{"n_head": 4, "d_mlp": 704, "norm_place": "pre", "doc_mask": true}
MLP neurons of a small language model. Each row is named by its layer, matrix (down: output weights) and neuron, and shows model dimensions 0-255. Each number is 500 + 25 x the weight over its row's rms, rounded and kept within 0 to 999. Numbers have three digits each. A neuron's up and down rows have the sign that makes its largest values positive.
After each neuron's rows, "fires before" lists the tokens most often just after its 100 highest values on Wikipedia text that the model never trained on. A number after a token or word is its count.

L12.down186:477483498495511523466516493533493529487508475505578489498518480520512527501502510478476482492544502519508503514513500524514550485522479441467527521458492488476484495519507485495507468499432527486498537521530519470459511505528504470530513504467440520515518510469559477484481525506488507527480503538547484490462465498519475545486532508512431506492484481514517493514503524445482527503473502512499475540516500496496536513460512482495557509514482523469471521500522521553520534484505578502500493477504442452462471487539489494489470500466497523509496470473524476530502493501491495471506482484464500468532508494503502482512523479474508489551494510472474495500506551479562496505516516488446510481495511522477522514495544528498471509496521519489484513447490514487460511509471520
fires before: "1" 22, "7" 15, "3" 8, "5" 6

L12.down241:520517484494533511541488480483472507458504478479467482469485497500510559461524441490494460468524469511415496496501506513489485481479461510519466515534511457479506507511491466531521482500508537515516460454494524518491549454473470483479485508505498496507537486480536519513460515504435498461472505520533527474520533476478480515490443448503476492492484480490459484484523478520467485472469531487447482531457490524487494490496493499461522514539444492489489528509503500497518460495466482526481475493512521505502466531508493518541464497512463480501515494497511463483501469571512502510510510483488496513479515468491526493479478487524516510507502512495494511481442553453486496472451472512490491534495491481505488523483549508539517534527525492539489477502506505509486500530497471
fires before: "5" 23, "2" 19, "4" 15, "3" 11, "6" 8

L4.down94:475477462509498525511479499509493537476528495519487485486498504450538502442526494502509518494484488476486537491520504453488482456499501497487496529446493546510493509478524478523499467500478492500474520455520499511532559493522480471511504466497477499467544501499502458489454518514499495571497472479499542452485459478495483529508475505517508492512513501487482484546499533473482555548500510528520495482542523519553549476453499479522489512502504505524487480487529483502487507494472533496507526538536450522522508493529484478537516468521521537457505527497514518509523495510478486500528453516499512499525521506496434463531473534525480511459501495514509535557494546495521514489520479520535467518529504541526478504508508489533520444505504518527509548521524474523529525466482508
fires before: "\n" 50, "." 5

L13.down699:507527505473471504479483518510452522491486421493520492496483513486460489530471503494547510535536504495488513522495528495502502512484482488520483482524484522501481507499510510535481492484491505512493529537508524494475479476463505495499465466422466508483514513464489472494490479467487485468496506529463500511509509547485486514499499502498510501543435545479528502506484494454529516491484491537489486564523512476519520480473508514458433514534536500537484526514477510537540473520501565532518483514449488470494513487517516503498471495485492509483478483464484517528485487495486496470477484485529546411512486480484523543511497465500449478498457524515492505446517526549481513499524527469487494514503522544497500498496538490524493511509502488468511552445507511491480504467520464
fires before: "6" 73, "7" 15, "5" 5

L13.down435:518506477503500491561531496468482513476477505512526495495516477491482477501488493508516486514540481493491506478477532523515509449538430514500459514496503498534522501518516546490495480503518519547526474485501456495487496500496506454516514462512505488504519491517492487510507475487488506506488524480491560502476549506450490474522525496536515512454511486440465511472508539498530489523514503492498526550505514479519427502511446489488497518551546493504490497502444489499511541468501540496491516500484477515572495445458514462486462502475495510517538527518487526534512464517473503496521530530515500546466518531449482456504467457473478498533481515464509508479504517486517530490514490534463516497509493500486504516484495512502497481535521534469540496481529497512510546455555497
fires before: "1" 21, "0" 20, "2" 10, "5" 7, "3" 7, "9" 5

L12.down432:485509487491503482492538519572529497502472513507459529491548515490462503479481463485529522467449507501476514479490519530499515524496513495493477507480510502522508489534496508483501507452492483484477531538551503508510483502486508503507459486463508490514515512545501497506446511484448530494484520512559530501506524516528537485496485517496493536481493521516497529523479464505482435510483471444511475524542479473521481449528505485527466500527527511495447519523514513475544460539494460490522528530548501455504510493526465493505508513508509507521489480500506480519471499498500503521525466492540467515473530452510468514498517513512472498520483515528517438507476478495492517534508482472479507536563503455538550539487485506487511496458508491518493492526505532519543509518514426
fires before: "7" 33, "6" 24, "4" 12, "5" 7, "8" 5, "3" 4

L13.down447:492504497470475508509510546548454521497502468533510512504463505525481479504472531532483506517489545522466452504488514536526508444516531431501474492487493495506536525484519496449473498504483558486497469507494491510481543491454525517483495521483532503540492507582512511526498483528545498503511512515483525521482516458486520520550488506480533480494473462515501500519493528505523473467517502504532515506500514495514496480529516537521461505484496496460475510513492481497526492513511563506463493516495530464490520507501499523521466514484545493457497556494509490522540473449460461490537484485503464474510502502550480535523493486549489506526515501512488497486479491480486523494459512472518508482510433460521515492520473524516493501482515504465512492524495513503408482476495504
fires before: "0" 25, "1" 21, "2" 15, "4" 14, "3" 13, "5" 10

L13.down66:508487482513525485476479463524480503538467518426458494523486464528489521504444504465497521489487509511540497516513459505477496488490468490519504485498472487490486527509537518516496492501520481503468495514534529517510459504513492512507490502504534493500495537508476454505550496506497515494459469492539506505488465488515461496531499533538515491482505483498449520480487482529521460505500529527524492485491502495468515491492541504496539531496504497441501504547501463485542522484475495473471483480489505492515470489521479472487480507517476494537503468480480503457441479504440503544494537496470546485493490436521528493501484478476531477509456534462537482468535500504453471555533486529490502508466506489458474472526526488543551505510478514479457498478492518525424507536508497
fires before: "1" 44, "8" 13, "2" 10, "7" 9, "9" 7

L13.down444:506498534479464473504458521501485477490530479516507509468514479502493510513539547450458463496491529507512532490552522472514531512518489536451482495529517456493520506490511488487504493540493542490470505485521529524527519516512501500452466514481482492462548494517476524471471470522459521485495534532510529519472513463531510576527497476542462501482523527509506469501515465496498527506481520530496504488482499518530429482483485512533471514497512478480512507457449508472540487465501492494489508517467490500492506495492497484535522506529439486502527457528504536496512501488488515476499523485450547496496486496474435497528513536513450521500517520467477469528427496484481475516478482500534494517526516514532499486486535536528490538532486511505529490519511508489543525532505505
fires before: "5" 85, "0" 4

L12.down16:543500524477488518484541506497449458476487460497516475493501488494462491516489476495536505490528519474474529473471507493539523504520484495493472448502506469506510502493518482503511486534509524518487527505543478497459557521497472497495488564489505492484505505459503480485520531478452495485468494536537507502502496448505501479477490473511516510493503512499470533490508531447475493462504497526495496555514509516535502468501518500495443459484517522479462526495489517544543489477509536506511501544490503441490477455462463437506500528504496512524517475513487529571485496522453516439503545452489472479463502439501506508514501462517529526509470510533530479505491534446489483468507490491490508500493559479504492498478537486508500531474493477487476501490534510510503519460496481
fires before: "5" 55, "6" 39, "7" 4

L6.down578:497499523472505473529494530473554496490509508492522528487513525504547497500457462526500499514485505492482447547482509473506520502507483487503526461483482542461507478446506518497483502495502482514509514521532485525527447485559485473481480459508497469489485502496493473475523483529525505481510487565507486482472510526484508470511492480489486481517479488451482506502487450525495491515517523493467483496471518475472509534529525525500529504486515467520525498460508520499502492502472574444485485537516462543497482553504491525461481568471513459480504524504472506473499488583471486523485469503523505524513494572496487475502518491500481497510481512456505515487510492512455476514555479545537455532477496473505532529502474520456505511520491519495478509496455471514505494517484524
fires before: " " 41, " |" 20, " —" 10, "\n" 8, " N" 5, " Goals" 4

L3.down151:501526473535516539502494500535496511517496532448526469526487495472528521487517515499532504477521449512505482493502485457456518513472519420471467519459528486519541487474530506497486483513473517489481455484483500468545506480503477472491547488456485493511554480430468483540517478522505507494510506506479543486456495521457445471484496489500563452486458465505493491527474514514491479527518529537475516511470458502490487498483496511497497467505490472523523489484503529533544517480537567531463483443470474505490518516476512428489521503492488494476496514477517486492531489500517493494523475547504519508520509506470424501494519530488509481486489509504510518513484517475490521502489553508510506546497510511495474482497494514487509467493480507481485490484502472473550504504488486
fires before: "\n" 68, "-" 22

L11.down501:471497527476494527503499499484490508492508498561532505501513498539500522478530508466505465508479503504501516518488490491472473506498551526482470509424534508527495494516553531500479461481485475527496540506492497537523503477492507508514462520493466484498538467510493531511530496502498528465500542488532505565478512498508505536533489496555516524519485454550499502542539435516482520448486484513462475481467527501498475500498534510531476513493482505506513505490507532490541510468519539487492525470484479512517516502430516493477471478560530473467545540535514566519463483506456487466525507503511527487496487479490471543544469480518478506498505486501484502510481477496523539501470545494505507534487484471495520523556518531517499508487501506514543490496512477522482479542487519
fires before: "3" 18, "0" 16, "4" 14, "1" 12, "5" 11, "2" 9

L4.down690:510477522497456491533492490470513515532515524469491473507530526496496526481483497488462444504511445465505493482540520470509512472492469509468479518553482506494516487467545493524517453527480495492476467485489485530486532503489471476448519492490473486528477485455565459482499492474490507475502512485498545485456458501450471463509522509531497461490516454491493477476465473516520498488495500488462498506495519500502487482500504538494542557520494483504553477483465540523507497499486540504516489499503475494490509494530478551491487536469477483508534510550516500499485544506479470457466445486485500498517544513498489496449516541499556496498515518492515489527533507514510481547487506501485423499469490459514481489498460499492526482498452501482468514559483481510481496484492504
fires before: "\n" 61, "-" 5, "ance" 4

L10.down351:432551535529490486527505471467505515497483493500539499528496507505528510482516506513498516514529542522524541472497478483474468485478472537492503467512520462500528481499493551513468476507491524510513478555530519485504487514492483530460514567512499452465479519472562529463523522513495484503513540476498458504480503513516455460497500517531505502513503494470507470519481537550477438509460510489538523493510504494519494504492544508495537502533523494452510484508496476510479471522536477479500478514487517480497479486497545517470489517504526452524494519471522539458466476486507503501508502490541452473522464520482482516554483495482502516490466511522529483492516527504524532522548509458522527518498459509519488534482470536573480481515537525485511474508485497504525506522523486
fires before: "1" 28, "9" 21, "0" 21, "8" 7, "born" 4

L11.down90:503484570491520526489506506488479534538516480483505487481474510487509554493477473503490547493514523525528496472520523488488569505508482489493520497482492450518500503495464492505543518518566540500477499520539512501509517482507454461480541497487494527526503525474481517467535509511510531478495456495525504538501476533494464508459473518471539511501475488531500534487471463488506488547487474495487492488499458450496459497467530453485539524548480492450489506534522462491452551460471483505531502507475504478519515493506522514480463517450495499495521485508493506483458477514511514505437496476489477494520464509470551514531482499480475513521486523494451504515510488520525494493508479452471458492491490496510455543511497521495521542539554508494483481487492468497483464489484513
fires before: "2" 49, "0" 27, "9" 10, "1" 9

L12.down396:502524520461527528505515523495516495505493535554471518475488524484561561500481532484464504521507487533512525470561464471521450497449494493461488493520504480479506477495459506518505522477509510541459433491447503520510500482535515486487521535478508505499467494517447502455498489458486491491475500475547551481466539508498489532522479493497530494507496504494536458484496494545496470528527499496494569510462517496448492463488529468496528526524502466517484469485500503458499526485508495549526480516522485516527464484496492512511532496491499456506527440512535523506480453520492479502493507495514474483500514486522541509501485537450506506502471511509494449462489505502546483466504495491495516495500477492509550478529495483501457495546494513503492539527489467524499500498484500
fires before: "|" 39, "0" 8, "1" 7, "|---|---|" 7, "\n" 5, "|---|---|---|" 4

L10.down296:483463496525487474508466473491533510513524467517519496537475513482482518484495509503516488509487527545494547491510512552498513539449472472496532540467462530506524529527492480517474469514466514502484532478496450484516518486489504521493501496532511485489513503465516515512533541483509503504523520490541518451521529472503501518519472482469532451524512481501508532506474508492556541457483535489518507489478481493494550495519497525469461512501506464530477498536493517543483462576503511489494495537488495484495499445481489474514533517485497517477445471477548505458467531519531510502480502504468505499508483524480475502470518570519491504517508527465512516505560501475508472508534498495510506467524511536510537434509505499482514473537502478463468533561500496501519518492541493
fires before: " " 41, " century" 9, "1" 5, "-" 4

L10.down683:512483456482557483535505516473511485563515511537491526492471522520466548497518498509476506483490496480500508513511539458506525520491468512519496502526505518529524559471514458503490499495551505517498500497485490506529552461525491493495477508455549482490488495503541503468488476489527456501498502512520497505495525467490514492445515502497514495496506453532540512485527495511518489493489479468484546506496483479448474481476462499514486516452503506515481477535492499532486499532509498483508510498501475483542441511505476471471513535498529520457502509463560449495491531518446526496448509511487475490526497487539514464512553479499468501511496490507539521523531503497497455510563461486516491459530469517494487491537494484502516528484477461504564478541532495544492489511534486
fires before: "0" 29, "-" 12, "5" 5, "⁄" 4, "1" 4, "8" 4

L13.down165:503496490539524481530501519504504494467513469481509473496482478460512511541505484493460509475531486535508504506494509483517473531508484512475503516488491497495498469489503518499541545511516470503485515535480472502489552503524516506521491479499477505555524520501528498454491497507451514467513487502497496479538479500528491480471516498467515497492552507468491510467518517499499481528439481500522487553521530468499445487526502481494514537469547492545496459495495465507474519514513506474538488481468516485523462492478500472544488531481459521520510471471521511491483474487489515517482499464476485456496495492469504535526500477523490495497524486496522522475469518537517490452485519443494492506501526551554465492521528518538516498488510491487492518507516537448357517498516481
fires before: "1" 22, "3" 13, "0" 12, "4" 12, "2" 11, "8" 9

L4.down111:489464461518460524512536495511543504457487515497510471497518516475521515483450478508498462486464449531524479518518504517523469507515495470493491529538485503514526480449529508476494465519489470553517495521457503516529500485476493516500474517482457532510535516519513484439502519563501478506515485515517513475476493498514525502514489496503487521512542478471514472500486517484487460522479483505493520511516482534508507532493483482544488515501520487505498491495484479504528512483539597512485470497490492497459520540542545519534516494511541480432459503488486508474516505498508432512501513501539568495522502509496516530483523569519466511517504522486534551490528481524447485506530498514502499516522476478530502531499480485514529488483492551509483551527487493497498508532501538
fires before: "\n" 99

L12.down408:517497490505498500486502476450517462477503588504491451501522504479530529487506505507513509470479501490533504465523556539536536501512526452478487473495570495542470501510523467463485506528499474500557498486534500455508508525480473483532483531495504528513519509501452524519510524501446508480522525487564537499475527495526500539514528508480473536452522469500460502483533480523512483481479491516506499484475520524541471499485517491490477503522503521543519533525474498512501535521486468516534519498578478488498493512466494465504472504510496470475460476519502492466509464518495516473492489470484489547511473504488510506519513514525492523537524455522510508521522490518493475516461485499519548574478541480499508494526507507488484489541498475516522517505532462515513467509513485
fires before: "4" 42, "5" 24, "3" 16, "2" 5